{"n_head": 10, "norm": "layernorm", "rope_base": 10000.0, "rope_fraction": 1.0, "parallel_block": false, "init_std_up": 0.029, "init_std_down": 0.00324, "optimizer": "muon_variant", "seq_len": 1024, "dataset": "wikipedia_en"}
MLP neurons of a small language model. Each row is named by its layer, matrix (down: output weights) and neuron, and shows model dimensions 277-404. Each number is 128 + 32 x the weight over its row's rms, rounded and kept within 0 to 255. Numbers have three digits each. A neuron's up and down rows have the sign that makes its largest values positive.
A block is one neuron, or neurons of one layer that tend to fire together. Before each block is what it responds to, as a language model described it from the Wikipedia text at the highest values.

Biography early-education verbs
L5.down59:146105178181153142162209126087163124137134121115110159126125127095143134152142141143110128112099130146137186133153092145130101146108107132153053075114138142129210144112153111142123142098074123138119164162151145138107119110105125149100161170173103092121116126147144108110054133155102096131107178154113124147120119068152159108132140157191150183126152137108098114100156144163150091056139
L5.down969:095161129098143062138121163145160127127178135088155120082110097138109164131110132171147144195180127130127112088136078177112080123193140153127123158099156156126122078152137131150138088143135205131118126113114106160138085121156116175168106186109087069145068139137117106092106147114165181168139122166130168116144103149092141118079111141130163125145159094121153066167153089158114130136075
L5.down1000:167156148139059147132121141109103145135115102079093164096099141147155146118129213113103141084087103124096092092132121173106142088128123132159176107120163138152086128122112182166142111136078112082137111098119123095120144077117173150090137168152126228067119139105132139153160132124067200118141134168165112171125149122117114155082099144186169121111158113164131094174146101168125102111136
L5.down1203:157175167065091119056181104111123171169086122126119131016149129117116135131111098129158145150146125122084118138147111150099147126055092153138148118141144157145165086100174148088122165160059180083109072139144078130099123079110166185173114122192170153106055161128125087145150084158141177132143160098138119138069148138121105091146151119183134125136148140109178129157105144130150109105155
L5.down1684:117126127138095092152173076173144133174161206146110207176157135102166138127149082102137136151051116195114056143167167140073134119145059106140076166135139172120159137137114173100088089099136097124097120117158144091094102144126159167133109144173115093109118123187123193136133130124101144108119134101190111142173124169109069095137105136098110093146149142127130146106123129193120111090131
L5.down1864:145141185142176124199184161230114150096119147144137128081138162071160157101109073157107098132150129145089132104188161138147134159188121170157120142180124151128109149199148143170134154070145097095167082103103154108115096125154115154127151076155152147126145196073167177147139037099144131069146166137136146116093101134106145095094126214090124152105134166142149120138111110146154083136156
L5.down2220:138148125136108145104103112148140117095086193159073128147152123147128121152159143104137145164110206067123116142144111135130109227090072112098192095092160140166115142105174111052111135183144125148115095089147105131091183075133151132191104101099121130129122160143160122152158198122137035147162112102183161127110124111137099157091095172115120123130105077086152174177084106137101083122098
L5.down2439:148147184105104121070129089114110072173174092168134118134151066152138151099111148107078140144118106109105115111141180078159144180164207153185043152159173124166100088163143076152156140126076153086133113149103110095149133129119128160139134127135121167113108194150127147106133118117150133057193181114144074114126104138177136145169128137115076092170114165145061177126120125129160152125163

Comma ending main clause
L5.down108:085115154176115078175151092097154125155152130117140090119135160135135117168154122109131142187146136139124114089149081154105119154111050161131096091163191151078116151123165121158135131085055119127109107122124123101080182108110149150170101144123122105135152095145096086122153146128165140151091121152164183123095119080150110183146152162082096098151109082132146084111129105149121113133096
L5.down127:187155100116073122141079101165105098105157114166124097061130105081163154129155166118111129169148104120117084180114100186096167178143179136165178113094164092079119103177169155186194127119155117113096116142098126156184118153138113170106160172138134137125134055134089144120153151126138100122198129089103162173165057123159142160106150131151146145152125148144131143106096072167135155149087
L5.down1003:131146097137149138136063184119171086209139029139152080072125162084109083148172135125141142088094069117101104092114148094139159101145158139101199169144119118182213127091099094129153092145077073100100155062083135090148144149133106105110174115127159038139125168113135186131104115147081118119159134092154089163189083124115103104078129146134089127173180170105089090157108165204152122153064
L5.down1291:177167077116092165143153184137186189103115104104126120134154131077141127177163157142161101160135126151131123144143073188071168063159113175069149139104127068082098155144170150152057164115106167139045128124090171158101098132134137135135153133110165206148151160128130113163136117154144111136101132152103090181106103108110096170134134088048170155133102188084190125116144126223139144193152
L5.down1576:141124158178111116163152119114152105076138079111152114156076141141162105113131143090193163125067133100160113117143065152139128098124174182167075119126119058122122125163131183159110164149132146122151120117125108111193104137143077108114122098134144108126139128108132103111078131083170167122169156144141146109132145109122185131111146132092126102074138138102122132055101164108056132187177
L5.down1598:146124174148124080121133151103147103150150148130188112113106113103161100150135147110142179132080144107097171152131109114116151071171193202150093119155103127117186156149144138131090206089142112144105105115147084098135092194160167187137117085130117162136085110113162110129078130117076115174114134078090157165111114137166148200073140175093143146108116113113094130118129068145199094147126
L5.down1939:105125137133061147134105081160150164171126137094153140118162103161089129133110137137108100151088117137070104146087125080136102098120099127186053062122105133076119157147116122191142188107077118150131106122114119137101177131139103188105123116153135146145105119108152186165102147091139129148113091157068164168111093086097155196164136132000110183080130117133103138138107144121144117109120
L5.down1951:066096106149096136124088152166087172139192203110106124171153105128137069179120108129092157119180159145175119185118110139073116157111180074122124127102125126121127071132095143098098109172099154136069142069098166152140151191075144138080114090225108144168120101194154145148169162098145080142070149118125159138098148119103119131123146139088131124124085133089179101111126166087137159154106

Comma after noun phrase
L3.down2049:095090144181126154132119150097107144151101145065103123179130082122125151186144162133183141153135123079119071142060113142085142129161114109150089035188082123157169080188133135139112183168105126117105113128146126150086103160170134120081111117156160114110126135074157094142078109099125156134091177141112182132130073088092142119096112130072105147116152183124138114179091139146121137160122

Prefix-like and structural breaks
L3.down1762:097139150147134226162107160111135146138123127158102117101120128111134137095094154125077137119085146113080119182082098072079136103106158150161155112103106060106126139149093123093114120145120169143090101058122147155171132090113130159151121159141107112109090125075155159138134060146145149127075099079199093106155122148080102097084064196158197080171076049104102163160148110134150082103146

Biographical achievement verbs
L7.down859:158096165143130121146140104097106094168121110191218145136151122190124113140170106081126119152087159160105118118171168140134185108129162163105105153134190114132147159058110095178136160141162118148057081117040142142184096111115165118106152121100134135147138121120115160135105121169129150068132110096148189147172145122132092133142185145099127171111100151150104167171163143123166167100149
L7.down907:177137194121143156092137141113134094111127150129146108131110093197079133086119105107130128150062098177096088137105133106111127101124144089159088133135113074144068109121151130137114134135153163108163173103129068174155096120087099130153138168151115123039168148144168094130156174126129150136122186112122081194157154111172148131096120125109179093160158114092142142146179163091097130140128
L7.down1336:168138094182101129114133122141129142060121076097088222169183090060112109135114109122080143135095095108129117107074110089125109119143104180126131095099156186147173171135103152078135071151040136076112158115118146125122150135132167131119137134127130085129137165094097105156102136113130109090152149167150146060077169129177151158128119169120108110134096095164072164159169090113087146135095
L7.down1580:127134121062177184142136196148124118105158099113142156108094181171173079102086141142137157160089088068107142088183117074077128181137138098145093149125167140105145092164159159116137087106076120142167136163088100135161074123093140081122181099145103110111100131151094083145120191105148148120070124148177147115105103108125163105166122171097107145143098124050078161086134115140115119150112
L7.down1981:126102088160116170127127077185082178160109134114190146057159122120137106106153178098135109123082119134157114144168096087157135121177115137149149143124128142061130159115204132124102117115106109149103106167051165145186148112086122146160130113113140140047098133091111112184111155098163123131084059177145097118091142136151142122138107157132132088139097041123117117172073154069088104155073
L7.down2146:124129111119086140105151097090163142124098136158122162076172108106148071115107125172096132129101152138192150120082099145088128074085179126172152133167122159137157101160121112073160168153123167129145110135117104099148116221087150140181148124132143142169165084161113097154106121166111140060132124111180130080119175086142073168144136161095130184071111088090156171136061142143157148126125
L7.down2188:137144168155151157094154107159104109162152141145099092037211123120127092090086148160098100135078118116116112181104113124090124142159113162114116115065102121147173127122113111096199162069115176072144111130117175109095095051077128194176208081163071082134128196135155111108125186145083116099147162128100078126101110149148144121167123151126135095179127097152147208116093139088113140114153
L7.down2289:179149145155120096108146098139121148094124164124116156080082132152116110183113167172049139159097121142154137127158215152128135085141123167162139139090132101085160171149121129115177131138143098137132110070119139158168176103102168109133141088119137102162147129057142138174118143153151193093134163127215149145143164103126119198175168123110173147052112091118156179174140108118126131128151

Predictable continuations in names
L3.down449:136095173206160138065154144129103117143169163108158103118126124126176154129153107120121091150163079067139169123151120127096117153086194112144093084186103145187136177066125077124145124143075168114112165141122057123086157141158171117124150110141126073083147122184158097191150068135127094072147119181167149154087127141143129138152138135111090152114132147178090166086161146075118121075131

Foreign-language word pieces
L7.down86:136099102144094089132144156179134107143173120117174096146148127145207181145192155117083152113097151106107160116111148114154151088135169148045146144131129184084153033130107135163141089070133155136146118110121133125172086133238139153140155157148075099139150129128116144121110130170143116069145105152117133116146117060166088056151106093127150135104145107102150144106148121154114141107117
L7.down394:162184129129155121066114132085121163105114110167126157107158149129152133168104095119145159114109129188143131124138120128123140095120133120154221173088138131124094115132152127114134217128155164144113058157132060152170126162104099212180131181133143109125118060139154129142070166148153141133199190111099144136186128116110055093118131121127118089199103097143091135140079145119127140107115
L7.down1485:105053105075091061116158135151128108131121113168143062185087099151185122165165106124134149134119163165186110098042059081067093140128092160124145122120099139117165104130148119141161102132130115173169114160125136179111086116138124140111163120155133097100120129085105111085128113104089124111171150135122168153085117156167148164136152141137118179149177185148103155202117131107109123097119
L7.down1938:165111158140118097103143088160056166066101122117133156127106162154115145134125166100154106111181094125103154150118110164108145094102128165091152131130146131105119114150169133133127111179114156151143146159156072122121166137143088117146177103114111122107136134121098108156157138169132135145105187112119187130179154179117160151142128121080171141169060129123190049166089054111136099131147
L7.down1946:134093145115131154123165150128117190164179118157077105176137090103210147127086106149098144144104129120173086094173145110114133163167100138134155143187091171132128124159156154091186198102136133179152154137177114106129149150125112115130183119131119127102112165146117111113194202152105081155150150155110158181151146143133118142107150128133083115134180156163161144117119141136129156087123
L7.down1976:134167083134105191099106147054101134126149169075089176068140124121135117141147111124119124120118083065135126119142159124093105094186136089083103122098149105123145137107142147125149126136183167124079173113176154105145166096157089094130159133143176130098094159158145137138134109071155193121107127133113111154124108148197131118122111091167160091101134124174131182134100117085116125094201
L7.down1980:131177170106114137161133063122134134116135127127122164147128184106163130112087221154126117116087157111148115142129135107052147125145106198131131082098109143151101072049111223203099155165137098065137122101115117136090115154127105103064111168110118088203139157117114082158171093080151128181139159085140087084116143115137139048100095104122094083140167147107158133124219180164105089163144
L7.down2093:109134182145137127135173109122127171184203135140148130113122122136137130118145108065065132127111117109124123151075140094147173146079095127172091119084153134160153141144125164176093125084130108103105170142137115163087093162134094160128165089108150133142106122157140160090154110113163131219155163129150099134130119153153150120149146150098142141124106123155175133160104115148084149124119

Foreign-language title fragments
L5.down9:078157116095125107071166120123092138110190104141161129109165128144118157058133097113150104102095106156067134101146182153149168165171108134226160127105130116136169131108131132109121138176117088117107136138110073126126103114116166137101180187104127161188138193117116108156140143132124139155194136144129149141083145120061126176184153105093169124148052146145091141091143140116155161171155
L5.down178:146101078102145109086162129094130174163071152135181209138123159156099156125101143173165174161143130060075082157112118148116110099171114132155115153175087105221167167140111099091152164112126070089171171109144172097102108136136178153108093137162127129145109130164113064107132108144169130085121169207139124167157144152197139125109186139118147123091105151105158163161131102156139112084113
L5.down322:160094125066102128040150120077083097140123129133126171144152179137130180150132171114088121150149167077139072147111159145078177172135109145148148113106147082178181112195127141137170176115118168085150166160081131096117138158123122115124172085151112123179141121119105119127151106119147128055162131092120089087115137114155147048113112164117053064156115145148165163115136122117116115091154
L5.down1066:161177118153136123088179129128135129125137164101150145122117181156185207171135132149129131171156115115070099169142138187145052069092192089141162108162157106114133182113108138161132194165058090097101122081130140159112139141138100123101170150160061146103133125141085138158142117123099198124147165198191156169120134151103125126138097109091145134093087156109149180145218123101142156175142
L5.down1173:104068085121161172092125140127114118101166100162093169113139043151116150166157194171062114095097142107116084112162111087177151104076093203145124107176153092144134186109072102110114213094102172132209094167143110146125178174149118128170121119098162134107112079057121160149129137099133124103132132153066137146092128155096136143134134132154080119119047112155082123127117120135153140196100
L5.down1245:107071076168121093118156144146128078163119126163142094065144206143125154153145141116114114100109112079162095060136163151140125148120148087174115186132245172109152086158064140139125142137139181131014100180118141168118120090120113098140151126146179088123149102122122100190121119089117109092102160158141117118169094129103153148105117099091127116119091066101149134171176140168125125066180
L5.down1671:150116214176130151110106116153109104160101063086160144159172149173137173157157024142117157135198126157119105076111180177127109113148174195175181144119112132108105163138145104201115182144116113120165100132090120075071129142109131120143086111149165131147139145135116134109171153088175118106131105114118105120133186134120168105140096132125140113107196134196100108167118166173101136113157
L5.down1899:221145125153138078084134127145120170097147177106145112121133154130132120129134127125153188146114143129089164177153146163131133161215153132228151105093100129069154148118122164164131137081161096175126106134092095097047096091162121146149145158138107104149152048163073101115103128156119127121161105117120182164097143119126158107096110114068126132137149106101149109148178149152143150134155

Biography milestones and abbreviations
L3.down395:176097120130180137161106137068156110144121167092105151051133102147142149117078150175114105130129130123059160213128092153149136087101153126099172110064141108088180214153153107097168141155154121161152093121123113072121090124158163116110139128124129072161088133124135123139138162091136118101111161112115166173177207100149107142140108119151078196157105164162100136167119129122124110167099

Date position before year
L3.down1750:194152179152163129114186070101130127117149115141113182104134140166113151123101174100115155117168158092136135122137140171128077171103136106130212111184102113128021126140115092136128161154139083090133131083149151156139126070110189139149145168158138124137128123156096109149119173153139146133131202088121125119115138090110105137194138121116153142064173161126109124120159118155101046154099

Date and number separators
L5.down14:118180157148134075070089148158107117113220166147128093110121101168159083104138128130139113146131195114125122118109159160136180154144145140161128094088080161110004220146157132097084087142114101112185144075123134120141184090134169089194119191154115143129153176132135120152118123143116104052132077136133098143092157135124114130156103113137114132161132150120067168167151141128135155143157
L5.down221:184149139064105154037123115144095156125105085151089143124124150141119136181142163088109168185115120123091173169074179107167142152155180059128191185120099121133141077108120179103098163061130090160114142081098137108139141201105135155164136090098084149173181111155116147138075091098095084171109134156094154138097063130139145110112131178135093133155159106125056109111165177111119154160146
L5.down329:119123111153149077170114082073161125142152143170095172129157120155088156191155131101154131109210099139098127141148173162140149120159068140133108131140128133140131120135142145137199091127129113141202182110159034150133141054135067094148156101107124094167131132119130129121102132100133105194104152091099105158153064115137134132131133121127169181143140105107111219144119090165154160147140
L5.down1125:067123110169185107138141131164150187094163132128116140169074097111163123104140095127130100119115102107081150164167116097119105118099080135131110132069117128096155129111099147112082152159162122153097197144135119109147175115099068133143118103183146159195167094081120123091104085132135127137066109173145167138101179082113160159158171102143113191132111130108174091087168157187149113122160
L5.down2089:108112149120117096091182124119134128109152159118122155113090080150164140172100136157124092131121165137142143172127112064133106135159125149137202119075150130115108114084127161161133132124131126094084092156141169150113130072153156117084143158124110138171161226136055098125169155139170125088155133201124073188066139078145115141143140114174127126130111141110115113090109216136176128079177
L5.down2148:170119150124141112108079149121157116112133162120095112135149157204132112145121084138171135103124216055155140100171092150104167145126091098116129150069101067125068120188105113113136108105155121175130117088165164152105142124119141116115129112149139181166124126165087098160200103129137193100051088106100103101139103082110137098132097123096182153182134132133112160137174128169158171148096
L5.down2194:094084109173116155107129119142139132106127160136075076109138080106106117124114178169125081127142123195120131108183127139203160149124109145127116171107070126191094125094079141151169083157145188107118120159217163127173141134111159097155133166080175071143152124132151149180084168097114143141097127119155150105126110096112111190093095095053199108094125126132120056166196095093168158150092
L5.down2480:095122152093175143119091096128164075095116179077066110131120136120149114187093120138163151132141139183126131122069118044110125211128134130081138164105144138172089086087143137106131153118135076145135138064177151098090130104136135134105097168103052124159106125111134117115122182179163059126157101141105063078084130202142172128169171133100131108140084099125164153120158118098140138163107